From a checkpoint of a small transformer trained on Wikipedia: no biases in attention or MLP.
MLP neurons of a small language model. Each row is named by its layer, matrix (down: output weights) and neuron, and shows model dimensions 0-255. Each number is 500 + 25 x the weight over its row's rms, rounded and kept within 0 to 999. Numbers have three digits each. A neuron's up and down rows have the sign that makes its largest values positive.
After each neuron's rows, "fires before" lists the tokens most often just after its 100 highest values on Wikipedia text that the model never trained on. A number after a token or word is its count.

L3.down209:526485493530518546505548527464460514476508469524515489475492522512483507503499502501534486502515531499525492484501505491508459490456486497498529514512491480502511466517532535530492455497526513508539516500546506527477500505487509492464511488470471485505494577520472535502510511514512543496480481525518515508489468471507482469485502486479484472514479514476539449556481505473493508515542516469487554472503520511507472468500504508541493511477549522507514511447497458529512565519497488476459482535502504464480513505500574494466480485495545485450500493489447508489471486496477504525465529466459505504519517486478517530524493506481473512468526510543475441485527537491464503487493491528524481532525526521504466508464505497484487479481561539508427504479527506530486489491481508
fires before: "ore" 24, "e" 16, "ing" 7, " S" 6, " s" 6, "on" 4

L3.down164:500483511486511467463491518527532484462547475539516529429494471493468475505488455490510500522506516528490502530488513490531486519514501466481470517484544509534532461518501513537518602497528487512485499491488527489499496504514484482494510472458503490495468498509474509511480500486527552528481521524527523450515493496518530522514499543510464489497487533489538466487498490521533490411511501530487486499493485497484466498556486518511545513518494454490495498525484485447495517498493531481521501491460491474520500499482547502553518499543490489512504504492486483514488528488504489537452461494508533535501453451491540517494477498482471489491486534461526484510509494522495515509508494475506457449471501565455500480500455499509498495478452519532458486507498500499524498532505493
fires before: " |" 61, "," 6, ":" 5, "\n\n" 4

L3.down144:452407497529465486485555450483512489483531484488527509455471506533466482506498461542506479514513499513525463499529491480502526470492524518554480538473464451545466523508535489484463482496448520537488486496533500511476455530513491475495484486475487477468467525475518544490528473554473460498509465506481473480515490489511500489512503503473490514477522512509468563505474491493520527516478516491478502531543517492504490484522509532527535494482511502469507498479500474519482460521503532499488471492469489492488463490518500542495517555491449497512527504499476508511480517500467505552504509520493512529457461476535501492465520558490533514490514491477471520517474476497501508525514525506514487470478510484474475469476497502527503487523471445534473496464481473526516471526498506
fires before: "s" 27, "ion" 19, "u" 7, "p" 6, "ur" 5, "or" 4

L3.down521:507477435505489502515528478526466475546515486496463491511528475498497463524528491480503487512507504485524532535565495476523510465483494503551485481494496506474471544516513504464483546475501505529513503435480499509491536462511489475482485470485448477522525492433477500456459504503468520453495515476522486495493499513497485468483500494470498539452490486494520513497480462537524491507533507521517477520524484475494504480551474464493523499499465441518476522474537475493501499433500460481478484473509479500495524484507448462499519508508531515509485526529529526518507581484508482504495498498480470534506514494504500529523498490511510539486499500543490508552484537505523441487494515455513502513520505512524489505484497503452524479518524495497474446550471473496494490507464529
fires before: "ember" 25, "en" 12, "an" 9, "e" 7, "her" 5

L3.down576:504532499474523474534484467535525529484521460529477504500528558519506471518518506520490476491503494455528482497491524488472535504527491522555487553486492478509529500532506553453521488498471460508490509450495496546469507475518525528509459532526539501544501513518491522532479492499474533514466448511484529484479538502496457498533518484497533514473455530530499497512515518512484497482490519512492528510487476497507525533520530498537508500545502449465457497464512481498501473493468491473494484483482506523476483463467515525486506490518505512483491525477455525506544495496489464521499484467535552479480478481529514481522503454495477517488503492503490518509531528477511519456499523469482489472534510470408483478485536499526505459508460501529460492531470530515487482486464464
fires before: "i" 26, "k" 17, "r" 11, "ial" 11, "c" 7

L3.down479:479502472501514496497514538484514492446533526465515510481529496545504488525494509501507468506534507498518476513459480470515510476523493482522555481490497510487542515525508484487499538520517516535490507497508528511507496476501463467475509512474499488533484526571463475475516491472526512504484536509466502496489479464495445483540522516509497455532443521521499462459505512534490554513510562496556500526514520484503488519522513544486501495503514470475521541520501501513480509508456494490502496509490428486511524512498523521459520530497498567498511473518486470485507527499568504512501498471527462522524467490504482526484530490478474486512506502508546448443545478483500505471530511499507515471507497530478474473503499486465494455522473489492518495536476431478501497496543547
fires before: "s" 14, "e" 12, "l" 10, "c" 7, "an" 6, " F" 5

L3.down3:530474522473525473556549477494511482489514482489469492523485510486474493491477521548491510502509507486490485490509478502443471424523521490527505485488527484557509484477470438484496466497510516468481541486466526521472492538541543514522471491486482487483484501492458509471445534514476506506508519446542511481515518497520463509480460488512521508487460491507489476563487525509532551502472485475513497480508533504504505497454504520503536509466518447516497494503520533492474490485486498497484515523511520503479530482514476519488520505526494493504466450464513474480493495485514511524491534533491485535506481532549522501480532470549532518478532511464507481517546527508558528488522513462473542508556475477515516536528515496503541522536489498498518490485509463526494471495527475
fires before: "e" 45, "le" 12, "at" 6, " were" 5, "en" 5, "es" 4

L3.down429:509535439454496520517516493540477484508542548491535518511458525508492438475538477467491501504494537491491445472526472471499494480540472508474515514520477510496500509551496515510482436491509484472479526505523460530486515483527479485563475479533508539513485522477527532515457502516464494476520486471453521471512480528505474512483531481514528537508519486468540503516478490507469467486516481456505490499518519529514479483474497511469486512515556486529506511503456517482506501475487514477497501490506473534453500537490481490512470497500513524532487522469472487484474518506527525506507474468475532504474490471515517519540519470513473544440502468470485476518507513515494526513482440526480505506485502521482494505519510523449528522511472496499445501479466472512427490479491522
fires before: "ch" 20, "s" 16, "an" 13, "ed" 7, "e" 5, "es" 5

L3.down562:492482495549489512478499477517520482543497469487502513484508508527529483511492546520468523528511482489519507484513542515460505517523550482492533550540515502510503526533503490515512503488501516578468446511477527485486506495525523471480500520534488505505599561513536505475479456541461531494518488493531488564514508532496511466550470483465480506525484541500534487479508487495523500508518453466489517512480479514515532506523530491506504496524495524463504485512463479458521478509476510539470517497493557458509524489504510500469536543481525481533499483515481525465489474486510543438520514511504499472533567503500510494495495448542506507497475514535489508515547515472540499531492504512491507522489489495523473490465483512481527502473468506496497490494479496502474515479515509
fires before: "p" 21, "c" 10, "g" 9, "v" 8, "m" 7, "ce" 6

L3.down158:454515510499508518532455464511505461508477456499496523487525512551429528531463509515463485498473498478536505499553513514501494509536492478465499476474508523538533487515507521515503502510529457481540466477543496501503500513504487467484499502505506500476516495501534536501488513504498523472496552512508478456487513580482505456498487480456513533490479473502481528498513513508520498515499456508489526470483430510469446504529467518481560516517483516511509487459504549513497471490508541478478527490469523512511512496448507499490511520495512458501463526496489561510493517477525486496488448463509497493446532450525476477484492460520524509533530494510510518487532480488518530508499515466492500520494519459482529479488506528501470485475431496521498484513516507553502487472505512
fires before: "\n\n" 36, "ation" 11, "k" 6, "or" 6, "\n" 5, "c" 4

L3.down282:478474518519493493460515497501465538465490564503472505463514552553508491506494505507520491476481508482550519499532493528471503495477473514464525536498502491489492504498513489444521515492513469493521524526517524505486463478457514494498441504478556521491504516494485449505487477533532516503487524508461524457511536496525532484492535549493478498497485477477473510503460509525524500516491547546477496481493533510487483516505505515543526481494496452492504496464478526497531492515460491457492524469534509442491537503531493503450480500504492488498519504452517532497489472526517552522552492506479508464471489485501467486475512473511504528488481517514467522443510526514505508529521545484520469487499492544517485458501472499490557485479491585502524494520482480462466494477516507
fires before: "l" 13, "er" 11, "an" 9, "r" 8, "is" 6, "le" 5

L3.down109:487436446487489487461504503491515515482551512485488544536478523512517484494495517498536546501501526483497484528451506511519455532500520467479545503490501499514487578505518472476550563511507513498506467516474475506504487523515488494468487558511467521518528505495523494489497505484487480475461499502461532501499495501528465491494515499500464458448481520522478503523495524517504538517514535528536470573482530533497534509562531538502507464520528512489498519506517524532496518504523514478480490469479484509501485526524523528499492504520487492521461571476449511504475486530491513524509534482503531499474504510505514476502537485512495518493542531497505520509516501531522550493481521472465478468456501534467507503471517572510488528494484499496499504554493497517542530490490507
fires before: "ion" 18, "ed" 10, "ies" 10, "an" 7, "n" 6, "g" 5

L3.down40:471481476532530477468501500554560501533522488531462505532541472507466481533506515497524516464487466514553504466509496543534512496503549516516509538494508486495509495523473480480502532509511512502502491495486457488455525525478514482489454499486534538458481485503493577499502520524476480500510474520493477509470515524493486530521480525536527508465501500493486506556486511475455455476495485472481481486492525489483494465536519438545480537517527454515464476456498458458470487491503549552531504479474451504540506468453487536501505520485468508491505502506463495517454518508460483507486481505496553535523498521518502524472503496467503501489516484462545497520495483491497517492503476492502475506471502516535475515464509551510503462505509466480487458485478499491522484491499503
fires before: " " 86, " R" 4

L3.down618:468476478464493480495513509502507510480490447515452459510474503510500552488506496534470576486508496515505463503490518463486485493532492506532516474495460482514553475526515487547519541494481506519475515530489493521488512512480481491499488488531524527478503522490477433517467478496449428525561487466508514493527503517485459481498498513505503491449502521497490525478479521486485522474464542476509493499567531502467482515539517490502500561511487486492516520488527480488478487529530525520480465491525467498488507492496507532512506482491497502513504466493517495488522511487482498520520483531517505509515486473544499488459462477545492541485534479526552493532496460510504542510532475578502501462466513471431475499484497536511489481526507494519508488503479520466476534512518467
fires before: "s" 15, "it" 15, "e" 14, "ed" 11

L3.down303:528485516483515513492481475516510502506482502495491470491541532499545485468489462509500503493464477470505488470477518535481510556449506452478493505459507481489546479521507483525494459410498495483454502490512483488487485473525508479483476499498544514485491526478497505485511475509509491531453504468503467495487482511478527500542499503544562514538490497513480522492493516536477526451521508472529489505451503497495510543476467498527510525480518566538505493571508484536516515542487498558503536462531547507526511464512507512534480496468494530526525499534463500537493514482522485517464524474475480522505527512524513494526491487490508513493487490531523485447508534494517507478508491515500512536488504478500523504535538489483525537477537468564524472534500486519515466499519461
fires before: "7" 34, "6" 30, "8" 23, "9" 8

L3.down183:521500510524519509536525500487476492494446473497479496515502490482538473504508522522477461513529506538501513481541453502502495494549480513511485555523486518517465531479498510546477506521503520494526485502487493518490532502500509521511510490557468536482478499538483496472493514530462509529520510476455494502516440512497512521484508483518545479562505459537530508570441532494489501472497528466535489511505492475533485514493507474508482481465497494498471511513556486480500534524492465534545510531504475476470489505491499505544499515454533498516519504487536524479511491472522525555507535535476495461473506495464532499511529542480505560481477468492488501496500485488534529535469472505546468465516500517506494481516510539454487529521521496532435470473530503517469513478496511
fires before: "a" 34, "an" 7, "," 6, ":" 5, "S" 4, "e" 4

L3.down650:546550472499486496494499576526494502526482513506535548454519513538517472475509506537478497494517502525499489511534529528503534466500546443491511507472462481504493515522472490533520531527528529478518465545522493499502494481511503462489493508456505487547520557479485509511463528567493487487483547494495515513487497503451474502494522499461500483521488574489493509481501527537505504493473515532502498499474520518495493497516512513520505503514472482504502482497489488477474509526523531540523552469470515506488511515536457478519493444452487451501502542500513490516481485530538486460488541539505496479543461498490502446564530514506507516525518530498507473452491512488556525461528514510500490505503505522491524489486530527491463506503529508517509517476466495476536507497480492
fires before: "e" 16, "ut" 11, "S" 10, "le" 5, "c" 4, "on" 4

L3.down100:506475489502528451558508477473541508479485452509513513478450518491523475502507469482527496495480514525470513445477520487519515516480505548542516511508456544479489477533481508541544530541464497463521512511514553490500525475502492496547503534489523510489492559483526505515470478494506504522525541474477534502508515491489518462529538504502446482498503534482508534507519496506503492506431550484498508545499489492503484511527502480502533492526532497532486489475496499461505498502526544527533532480486461515505481567490528538478500496508512517530500513512489489491522440472473516500504502505512511522501508546447510477482467460504497485469521532495483519487492510478504462496453528497460463468500565505495521463503478516507450490515520521513486509521478517502449459510491493
fires before: "e" 29, "ent" 12, "es" 6, "a" 6, "er" 5, "i" 4

L3.down368:491502508490454505513507540510493475535454510490508522495503532578460512482443522529501526507478516518509533518464556484488520505507536483488489510519531491491490524530497502516528515520493491470486513531453495529491510496525491505503547503475513481501570497505507495517467523507499498491461466479496495513509534543516503515493529498477490453483511526480517490484465473533548534454545453509462518506489476517488509490510500507448497481532508492454485487518496508501507481491525508542463518529460553461520491495461521498496536527544484546492488497514506479489470450476514509512476453475462491512501475507506502509485479499504489483524500498507496484486559470543517501530476505503543499470519458463501496520396485503512528517539481487514523475513523481459516477506507465
fires before: "p" 20, "t" 19, "ver" 18, "ut" 17, "w" 10

L3.down206:493526482519506483499524533502521505485498476539497489456540556530515497536501507522519509517471472502465512535498508494528499510503508477519474490500471494476509504459491512503461443539465493509526504515500472527503473521513519478511496528512483502509520528544492487554490491558469515471510532491501501514500496545462458499512492478446494464502524492496502496478492475504523547487508497490476472482447500512472524482461477489470533456541525529498520469516459509502543494472506534433481496509542472477452481543513495510497464449485485483489478462499499496501476485528452521465521496498485502491499487472500445510554472494459507481468508536488452496489480486503511463529492461511477512502517555457487525532496546538501478453550486541497472518477472521475492493526507493
fires before: "t" 40, "h" 6, "x" 6, "i" 5, "he" 4

L3.down373:452505507480529550520556481504459540539513507470488469492551481520489521462507459548477462527482480468531493505537489466503563495446489495496485497498503543519472512497509471456487465512493473523494474514520491516478527477484502466493490488509447519465500527536451494505465545501461501504473518542457496472551507444521531504525516497504521510509514505528528509479482536507523501472530525498523462476511488514497473492457512539507517506486550454516518481522488480492510466512449500501530515487490486501476477496483458525526488521508510506525531489510502510479514528522518509500521482496527477461486493503502491561529496534477482507516480496515444478554489521507465509486535454520500537528487511524504481514507530476485523491509507490481478502465442489486536475524526489
fires before: "-" 38, "7" 11, "6" 5, "." 5

L3.down186:492504485509490480482472551535487479552446515472507493481525509540476527458480526500545525511496517532565548523513529493503490526525517468457502518526512528516489513454497515513493524484507470472511511553471491522482525485504490504462504489472528498517600490501498508528520509500497501504463527471501494539469509505486493486478502533499494423464478498484527508476491525488511518468535503508474530481475505501480560481524506483469511490528518492440500509526471502518498514476493501488477501506491545457489481506501501486474508515505493518501497493528524503507451490470495460512479448541466492490479549531467473474521505441528461504488467530497474500479545496521532526514483514478522476476518486511498497507425459508512516539520484506518517472482521470460504502513497491
fires before: "ver" 23, "ut" 20, "t" 15, "p" 14, "c" 6, "w" 6

L3.down624:474537447483478495474507520453455493544504495514471509445485519502491516516488472525503490522507491518498518514508485522529489516517498436501504548484506499495521519489465535520484556521543503495507519480508457501516493506511539478510501477486486528484502496506496459511504509487506508510519501555539527499526509502515488435485550511481554468503466481484500524501512514511548520475433488505525480450497504507480561445533515482520494473514526478491503525503522493464494471491458464466496458493515523468478490496527481509525489509492483473506500478493521525505508484444457491465516434512466488499535519488508469519433528458487515521500480474479471500495523513519516470515492492486470509441501522541513517457514511506500467472473490534484483482479495480514543496445526516
fires before: "ver" 14, "at" 11, "e" 11, "en" 7, "v" 6, "as" 6

L3.down47:504497476505468463539558509486492487513494499486495504498503515543486509513525534481452503501494481537471497509491504508506536488541511491519492486478516537455463498486495511518508450532531492491512506479476520478510523473505516530436486542504526515546524528500502497520473479508486501494456437489530505504513523523503547569485506491472523532450504527505496485508521500496520453442524486513498507485491448521531494447484502484541540513504486550505501507532491503461463533524489539509502512432503517507534469520552495475493529487500499502466484481540496465514515487488475531424517501485471527520491471482495500516520475530493483552538488554494480518522473469513490472524474482511478503522524475510505454496477502513513530502474557460501492502504468486502469467510513517
fires before: "p" 45, "h" 10, "c" 9, "t" 9, "am" 8, "ec" 6

L3.down304:528522497524461505509503507507485478497512503490495486467541486492501500475479491489529520473486514508539478509462484469477503502513497446587533468494503484472531489509503545495530525518483473530478521507522499539483498489543482521497497494554484496458510506548499449490492492448460477495489486493517532525478507531501474479533506453505495496468482462530526479508483539529504487483490560453521513497494495540514520498529548506478537501538502458449502487555469517499488496487478505549497504491499473468497491498513528523476508497492496509516538510503485528510504520502497532480506490489500494549519447503513507526518541499492489452473534511490583480456464464513490508505474530524548490498517519488527456512527497546501476478478470508506549503510508462467507464510539534
fires before: "s" 20, "c" 18, "ed" 8, " F" 5, "a" 4, "ing" 4

L3.down267:456488511512481481451516488523515486511477515531494486486479527485486471497480561479492522475439512518522540476500490508507464519488564519494485532483468501513524516494484493510463569529472484537527472538480477537499466485521524523536460505493511545532481516534481524498548478481466463490521511506498556516488528562512503510470517478523521502513530573453488510497507532502461508455498495503492506485515510548481492502549483499495500530498552464520506526492510502476474488533526533495515500489491477505492471520504509486509473525490490529512542503497487547505491467531497493537472495476532555534498453524518456518466486478466481529530449487493520493492496508479517507489529507474525467501496546513545495565510498519519504471477516512508480494480475518476509497517504507
fires before: "\n\n" 24, "\\" 18, "s" 15, " " 12, "m" 4, "2" 4

L3.down652:528421486519490500509538487465577508482494466516479497506453523507533489491519491487485522503475526544507533466481521471511493518484495494494534537511495533493523498494522501540493565533475502490500505456493532514518483518450539503508516513482519554463503547503559498488505486533486490495516534514478495525486502512510478451537540497469467456466459515524512523515508486482466503501457508471507499519522543473512467465553492504522546524519498526511454507485481471499510466536511516526503525509502489470496502516480534531464491500492483501483491515494494464497527429490465513515486496485545479541493495489477503476503506476505507448494536515521501539487499500454510516537497515521459459478470510506512492464526514511524433474488496493499493512501506524512444502507478478
fires before: "e" 25, "a" 8, "ent" 8, "ed" 7, "ge" 6, "u" 5

L3.down668:497487501511517519459491494495514514496509534532505538501464523530470494486484467437512521500466511481517473489489440468509496522525533504480508469476526488503530484517549492522475627490485495499511477485447504479494501499497493508523480519453499507498522499477485492488493487493523494479515487497477512495464494478501455490516520522469520443471450470507466470492478482551456503477478509544484515501479502517508495512597470506500526492505517494517468492486516529482481518541495529482516501460476485516511469496505515550474534489522466485490472532515450524499528526509489490549447495483509484509441493484542513502488529479486529512484515515455479496497528469497524489527508491496492476459483545502476494498511497522508525473492458511509478483523503471443502516508491514
fires before: " |" 67

L3.down454:497463510504464542517496529498541515505477499528499477494492473480491455490474527534474516475479515540507483472548491460479515452515465528506496518532481494535495489517471512481520557497515508525553502511483514490499497518483492515559507517515465461489500491479514531516523455455491519546461479501463532512529487547495490474506487514494480508492490505539487495489505516488519511544438514507497524506526445483496473532532517525468534500475506484516473475504486507444491550475509498470514468529518526511531480533514498462473490522522495497478516485454484498511522465493519499520468542525473534510484494538486568497533506494473461522517501471511464457500498508505531529477517482465539543488501463529495510505466496466503540586504458476494517481486502515519486506510518479
fires before: "A" 13, "===" 13, "-" 13, "The" 10, "W" 7

L3.down34:515511505515487498411505482476510489510502459490484494496507499483496489451531509513479523507465514457487513478519500579473512489471592493499504479503527499509513507466521494515486615478521497538445487523533517499490508514510485516569507498496486482507504484490531529487491489512500506496483485498530496487461494512491501545468557472521510505488483524489503490512429485486400524486486497502492500516512492468492473500608520512515506508568489469514502528486515515518493512523498480497514481480410486495518519484487523509521512525510489506494489509495515488473496496490499493508473477500507542486492468498509507485505509508511523493539491478513484514480510485534511469497500520468512486477474482501493506515475504498479499517468497489526505489518507502460495537503518499
fires before: " " 76, "\n\n" 4

L3.down411:496484509541443509457519486514510478491491521500478508516483494508498469513477456488452507457510509510501482557520533482501481513530519541511500457495491497481502555461487482448510510563513491490492525503506522507477532500536525515505515542470528504513528530481455545446486503489509476516476491506498514498510469531532534506443487476504480523506513479524496492498504488500533473531504478536533496503492480512457493533502487464519507480505525552447556524506479538492486502509518509508523509518493514487514488544535520531460549484464470502481478501486530489513481454490514543469550516454532497467499558497526497530475542492530470480494474515507545495497535523457483525530498529490486522482545462463506497475468458497520506526489495524486513530545516486517485520501493532
fires before: "h" 20, "b" 19, "al" 18, "t" 8, "ag" 5, "ent" 4

L3.down19:467483522470500510509500515520458498444500488461453529531491519495488497496497532526509500466482543489502559544510517475482513448496494543481563482504489506541466500496479536498526531490509494517463548513488501519441506549545530482512502506507498506498492490505510519507520546513488502504465489498538482525494514537511477505476500484525502504493528495495456494486432493516477555478491500493489514520546504521526503550480505506491514496474495456536486547489553500477514461482478463500505482505522521468480542436520498529512527509506492531479455517507489517524456506502512542489462499510514525525514515485533456517465509517486506512520503481480520500515496533540505470510495486474503471505498486495464473491547490540503486510502485456480462511542506507446468515520559446
fires before: "n" 16, "re" 15, "t" 9, "am" 7, "ar" 5, "he" 4

L3.down261:485506484509491506481496498508488518547476500492523513519491517503500477478463537490528556486504478521522506541514522533508517443493507501511501456504468463514504511513512467505539524489512463553518502475493504491471512512498492514485467482507511534505484537536553512503559451500488504502503518507440492548514529538471503495530543471513493523530517522502481501513541472457501504485530530490504516439467528526584516533544536491431499495530467451498532507511516540499542523503521562496493519480520515555471479536474494476534527491528492492476501499488534495523486494470493537518513551517509524471536501496487540514487504500491487507537491510498540525505481459485490505491523451507497511486541492497485515492461501454525475500513497507539504504512514531467509496494499453
fires before: "s" 33, "l" 30, "b" 11, "-" 6, "ong" 6, "th" 5

L3.down277:452514518481501549516476493520494498515557460513470517509487548498477478497461487508540481449490516501494501483482496503477505518550494498494474509501499492531467502541534499466553516479502454520556489503522489533487518466503512513479499529531504501517524514501503517543498542490477499475481483531522511507505532494518507487490519483451520502474489497515456517508537498526503518484485478507510556521478472496486508535576477509541549518510471523476472498483528500500506524496480497519490495524491509544485514512468511490510540451493546486477488524489499554516516485497527501484474505508458509472472527486544527470514504479556511513517520490499492523555497511539524497486560467524534490425524487442478563466487517487468493512491480517495499504552487542497473482478488517
fires before: "ation" 18, "al" 14, "k" 12, "c" 8, "ed" 7

L3.down83:470499491504492471485479507524502501519492495515515520524504556525509554493473496521537561488501446544488493512494497489482504496485503540496441464439495503535537485528507488506524513485487465539503532477521481496495527490492450490477514509471497497490472510494508530512545463457477491488509506495479525542544504507532498500488527471503481485545500512495489519459498499491503522474527510482470524465518549557546513556555514534448504512505481509530489549537531497512541545517523533500519488483515536518456509579504509515507501493555525486526506528504526490542494491464514527508495547518530481464475522519545521471506493495545495478537490492486506517512508477507524487496538453516518515480525524503460493522507531497521490506548519499513519484485509517498512504540482493
fires before: "s" 30, "l" 29, "b" 16, "ong" 7, "-" 4

L3.down258:536467510484488476502532515489522472496501474498473518504503476442511504482518500502484476480524528470534495551446493484462475471486512522470479522526514543511444518506482520514500527526545464447489490456504517445529504473500472480498491532505478511490458518499491515522500488474503495526485470509477531477535523443513544499469465510468500483470486518484513477513521522531489520482512497505486514533448518533477522507516481528527536461503504494486466506501495518503441524526450483507515494468507472508568502538499516504489505528507496458500531473529486511496550564482491532556529521502522487506459464500461532494513456537489515498514527501523493481506501493515459487519497471503525430464496471550519479508515467510479530482480496508479517527511494497473496490533500462
fires before: "t" 35, "ed" 7, "ay" 6, "er" 5, "c" 4, "al" 4

L3.down336:435468478513526519509547539481481502500496532465502517507491508560473498559529516479517463572504512492490506472539522489486515473499529523499516513480513448538513528497530529550488522526497497495525485505509478450517531524511483523500457513519514485462487483492533493489485516521467480522501518501494521480435517490463505545516546533529502493498535497475528519501563490510508496516485534461498499548498510539476499446562492512487469434540531536529522508531496519518490475487494556503503484518491520529482496539463525515485480510487490517508518555505449522489490454496512481529521475544506493476480456500507455502526482503512478514494510542496529495506534458504512487493484497531504510468500513502484507492482516493519500493492534483520518491520463496514502505491538460
fires before: "ion" 13, "ed" 12, " of" 9, "y" 9, "s" 8, "iv" 7

L3.down685:488460486513531572457504511547514485484540510523516500495505518489466468476482526478508485500499544481514482510476511488511500481473495485515538472504526497502509510519527468476478592546481503499520543471531458485473496488465456487484472462491478510507534537505442482510501490525498531442528504496480493497502483461522451453522457509488454512472499491494479507498501475521514466496519516498511519506535514490526478509548484527490587480476504478501493502510495522430494509506494459527479478526451510496518508487491508528468505513512492505483510517497475488497544456540485487502478500475499524524476530493543511511463524483450502520499509504525484497494525501507535472506526473504470507481508531547478466469505500508443437497495504470495499504462525476485526484491493510
fires before: "e" 27, "|" 23, "ed" 5, "u" 4

L3.down266:495434495473526494531533513517478480515466501534486503521489449484455481485494510523498504501504525488516454476513540495490475496492531483461517498472503492505471449566497460485503397506514505500510484516529500509524509480525481507471492527473481514485510519513496522506487543509494501497489484489531467509491498478458502495509488500475487505489526481508540462468481490513521513464517539506506491542542460486486514479495513536451482515490524492506520447509505503490496475503516511504523506456490504470540512497497545511526514515479527491481499517471529535467491461506518500503479532463486508461473543526467499522517529490496546464484529492537503523468544503500497511515503458447510468535529536426496485469493530553491500493504520512522486499516520494541557515438473507
fires before: "6" 23, "7" 20, "5" 18, "4" 4

L3.down93:487477511508498495487502520449547489524534551481509529497492515523547509501507479516487502525526503528478514521535508512469508516533516528478489505500463480536516468507537533526514498505523534493491488493565498481549505524512513484551522461485510505490463497507556455483501461517481516535512521520495460495517503513505477480551506491479502534505506514495512523542507445528455461542491481522523495514524456476485480515497500461479463493518518531518547508484473491520515534505535467513475516489506489485513483490488472490516501467501504488511497494475492518499475477504486481470490521495527529510499487506496472451483551466502502479523531552426453538529496504477506513550517522528503471517505553549468490494489471523521474493476457494511483462516509457555480442544517488
fires before: "ion" 20, "i" 18, "or" 8, "f" 4

L3.down111:478521524489500491481517523491517470488550518500508507503510519515489521441470488484515532498489512483488502487458510513503491524496478517485493504457501483498499439500518534524515570520494527488479514493492514536533488499502478492529501511495491508519402487457421493520475489506466450476483519513488467500499506494473445495488541525513488519484513536502464518475478481539492519506539498528503497495552479471534505546533475500507500484528467458481504524518520475504491493533489496519509492485536503502468502522502492503532505483487476453505526484482481481514516495514458548565517483487486522501515434491495506484491520508505496499505489509475480490518511508514492499513539472496536486389504474493455491511460461471530505524528535488494488537544503465467475491474493521
fires before: " |" 15, ":" 14, "0" 12, "5" 11, "8" 6, "–" 6

L3.down297:535495490495511524478511496514483502557497516475502518500472510494499487475485542499479515546494502501502464523531502487505529492486473495472483468482508484510497536519465467520469631532492464489498453478541519485522478523488461497487485514489542508495494511480498503480534486488500479495509453463467501513483536509480519495518505533515487486507527522499530476498529473461490492541483502482510475491472490496468479522566478494431460510539490445569507494527503525474499523481511520524496510469504456476462499490514465456492492480517456458496486520517481458496476503512521455537495525513499534516489518488508483470507516507533532472533523537488498466478521493535484536496521473502487513493491486512480528508493496480494528522492490485462537506544524511429511501495468487
fires before: "," 26, " was" 12, " he" 5, " h" 5, " |" 5, " s" 4

L3.down385:506523525537499490528501493481494490510467465517473545450499538466462520514540455446453471468551488518516485489524492440519481505511485549530458469416496492520534506465516557506534532542513527488522492525518490528494501480549534485517501489475494496516508438538520487495453505464538531512532505502468471490482512481489488515529496568501477468473493522530482491461520520504513485499471497515514540501476521510470512530542512560490493497551490510496507480541504509510463531468475512476497500479497487498493505494510495506474494496518513518478489462482530488503474490508495515501513489471471508517517502508498510475510477468512487536453530516511460474480548490489540485487488563490497510512455536485504487507521481477496494488496525475503477539527504544510509485521507488
fires before: "e" 37, "ment" 11, "ed" 9, "y" 4, "i" 4

L3.down690:518516494507544495479531489462490477472527512536520496520516484447472510451531523517494504521522480499477483503520508501481484435477523475484497500510508479503484530455506486505559472523546535500481497497517496498470453498500542496437482513524496504510470537457524471524556476478477486507486510516483544536503474466493468525449535515469506523471460529473539478530490524534489524458482477517493532481482494549478509478445511497505503507480508515501513525516532526515495530468460492481486497454491484510514505539473520484501520496520519431505509496446492511511445490534444526492490517479520507513536513517562496569510500509500481482498539503502479499508508525518448485489497469466550505510515477474518518504524516512497501494502493518508507524503501529519558502520515512
fires before: "e" 38, "ore" 20, "ing" 10, "her" 8, "en" 5

L3.down583:506539534517495509486505482459504499496525536469454476514511450504438497522485511476515475538468487529524445471486443534496503485529503512528527509506547538504465483502469438502541483498478533464511475535485525529516515518475564536527520499487505536487509461524451471507516517492531496508536498537503509499527489462519518471505469480504500459499517452471558487470457503502521503488508506481487509499479501474495525497473533472464477498504494472487521517515511536516474494518493475490532485514528489515521462466483486519529509488482494489514500477478525509494488509506500549495465522464483484516493466498483496490469457540487558463503488477478533530471520479510510473453491485448526551513498520493509501467528529535481479475520484500446448517498509522481505535480517492
fires before: "4" 31, "5" 22, "3" 16, "1" 5, "2" 5

L3.down436:478478490511450490425501510507506464501496503518495511484497506529477502522496479549508473514474508508496485491494500478516495485499474502516522533492505521521525499519488497467529678494509486479484509490502493489440490516514520517514478495515488494480524502497496492505511507495503520486529486522507526492499464518499487498520491506500504528499507498527498508507508509507510512504497522505513533513522504514474495509578527522532493516447469450488497492495492463438514493498526506519502508490429485531534499527506498508510536521521517489486505493434413514474544502473521489523490482560505522479523524508508512544513490493507493506538507477484508525487477437505514535498521477508509554488500496525507477509516509479492481541522494475521518451464490499476504484501519496
fires before: "|" 33, "===" 15, "A" 9, "-" 8, "The" 8

L3.down41:518509492507515499471478476480535524502517454454482474518504528545514488531523505471541514522494506537505478493467496493528502511566483507546488507516502427507484518465482514522492524495519461542494515487487494498500491490499495516524481514475479515522474531482521468508500536520493505505544484506509525454507499492507435506519499540501496516497507499518577487511501521497521498524529518497498492490469531525531466484502469576488540473528505471500510497462484508473491512490551497499528501537495476457506502531463577515527474511442450499492518527529488523518469538536519506509514492501477508536489493506507473483491501455451475486481460503464516494531503482498563529489513484511478467486503476456484488522441527504496462512500472489526572503499502509531480510496496508
fires before: "ut" 19, "ion" 18, "ed" 16, "l" 12, "al" 4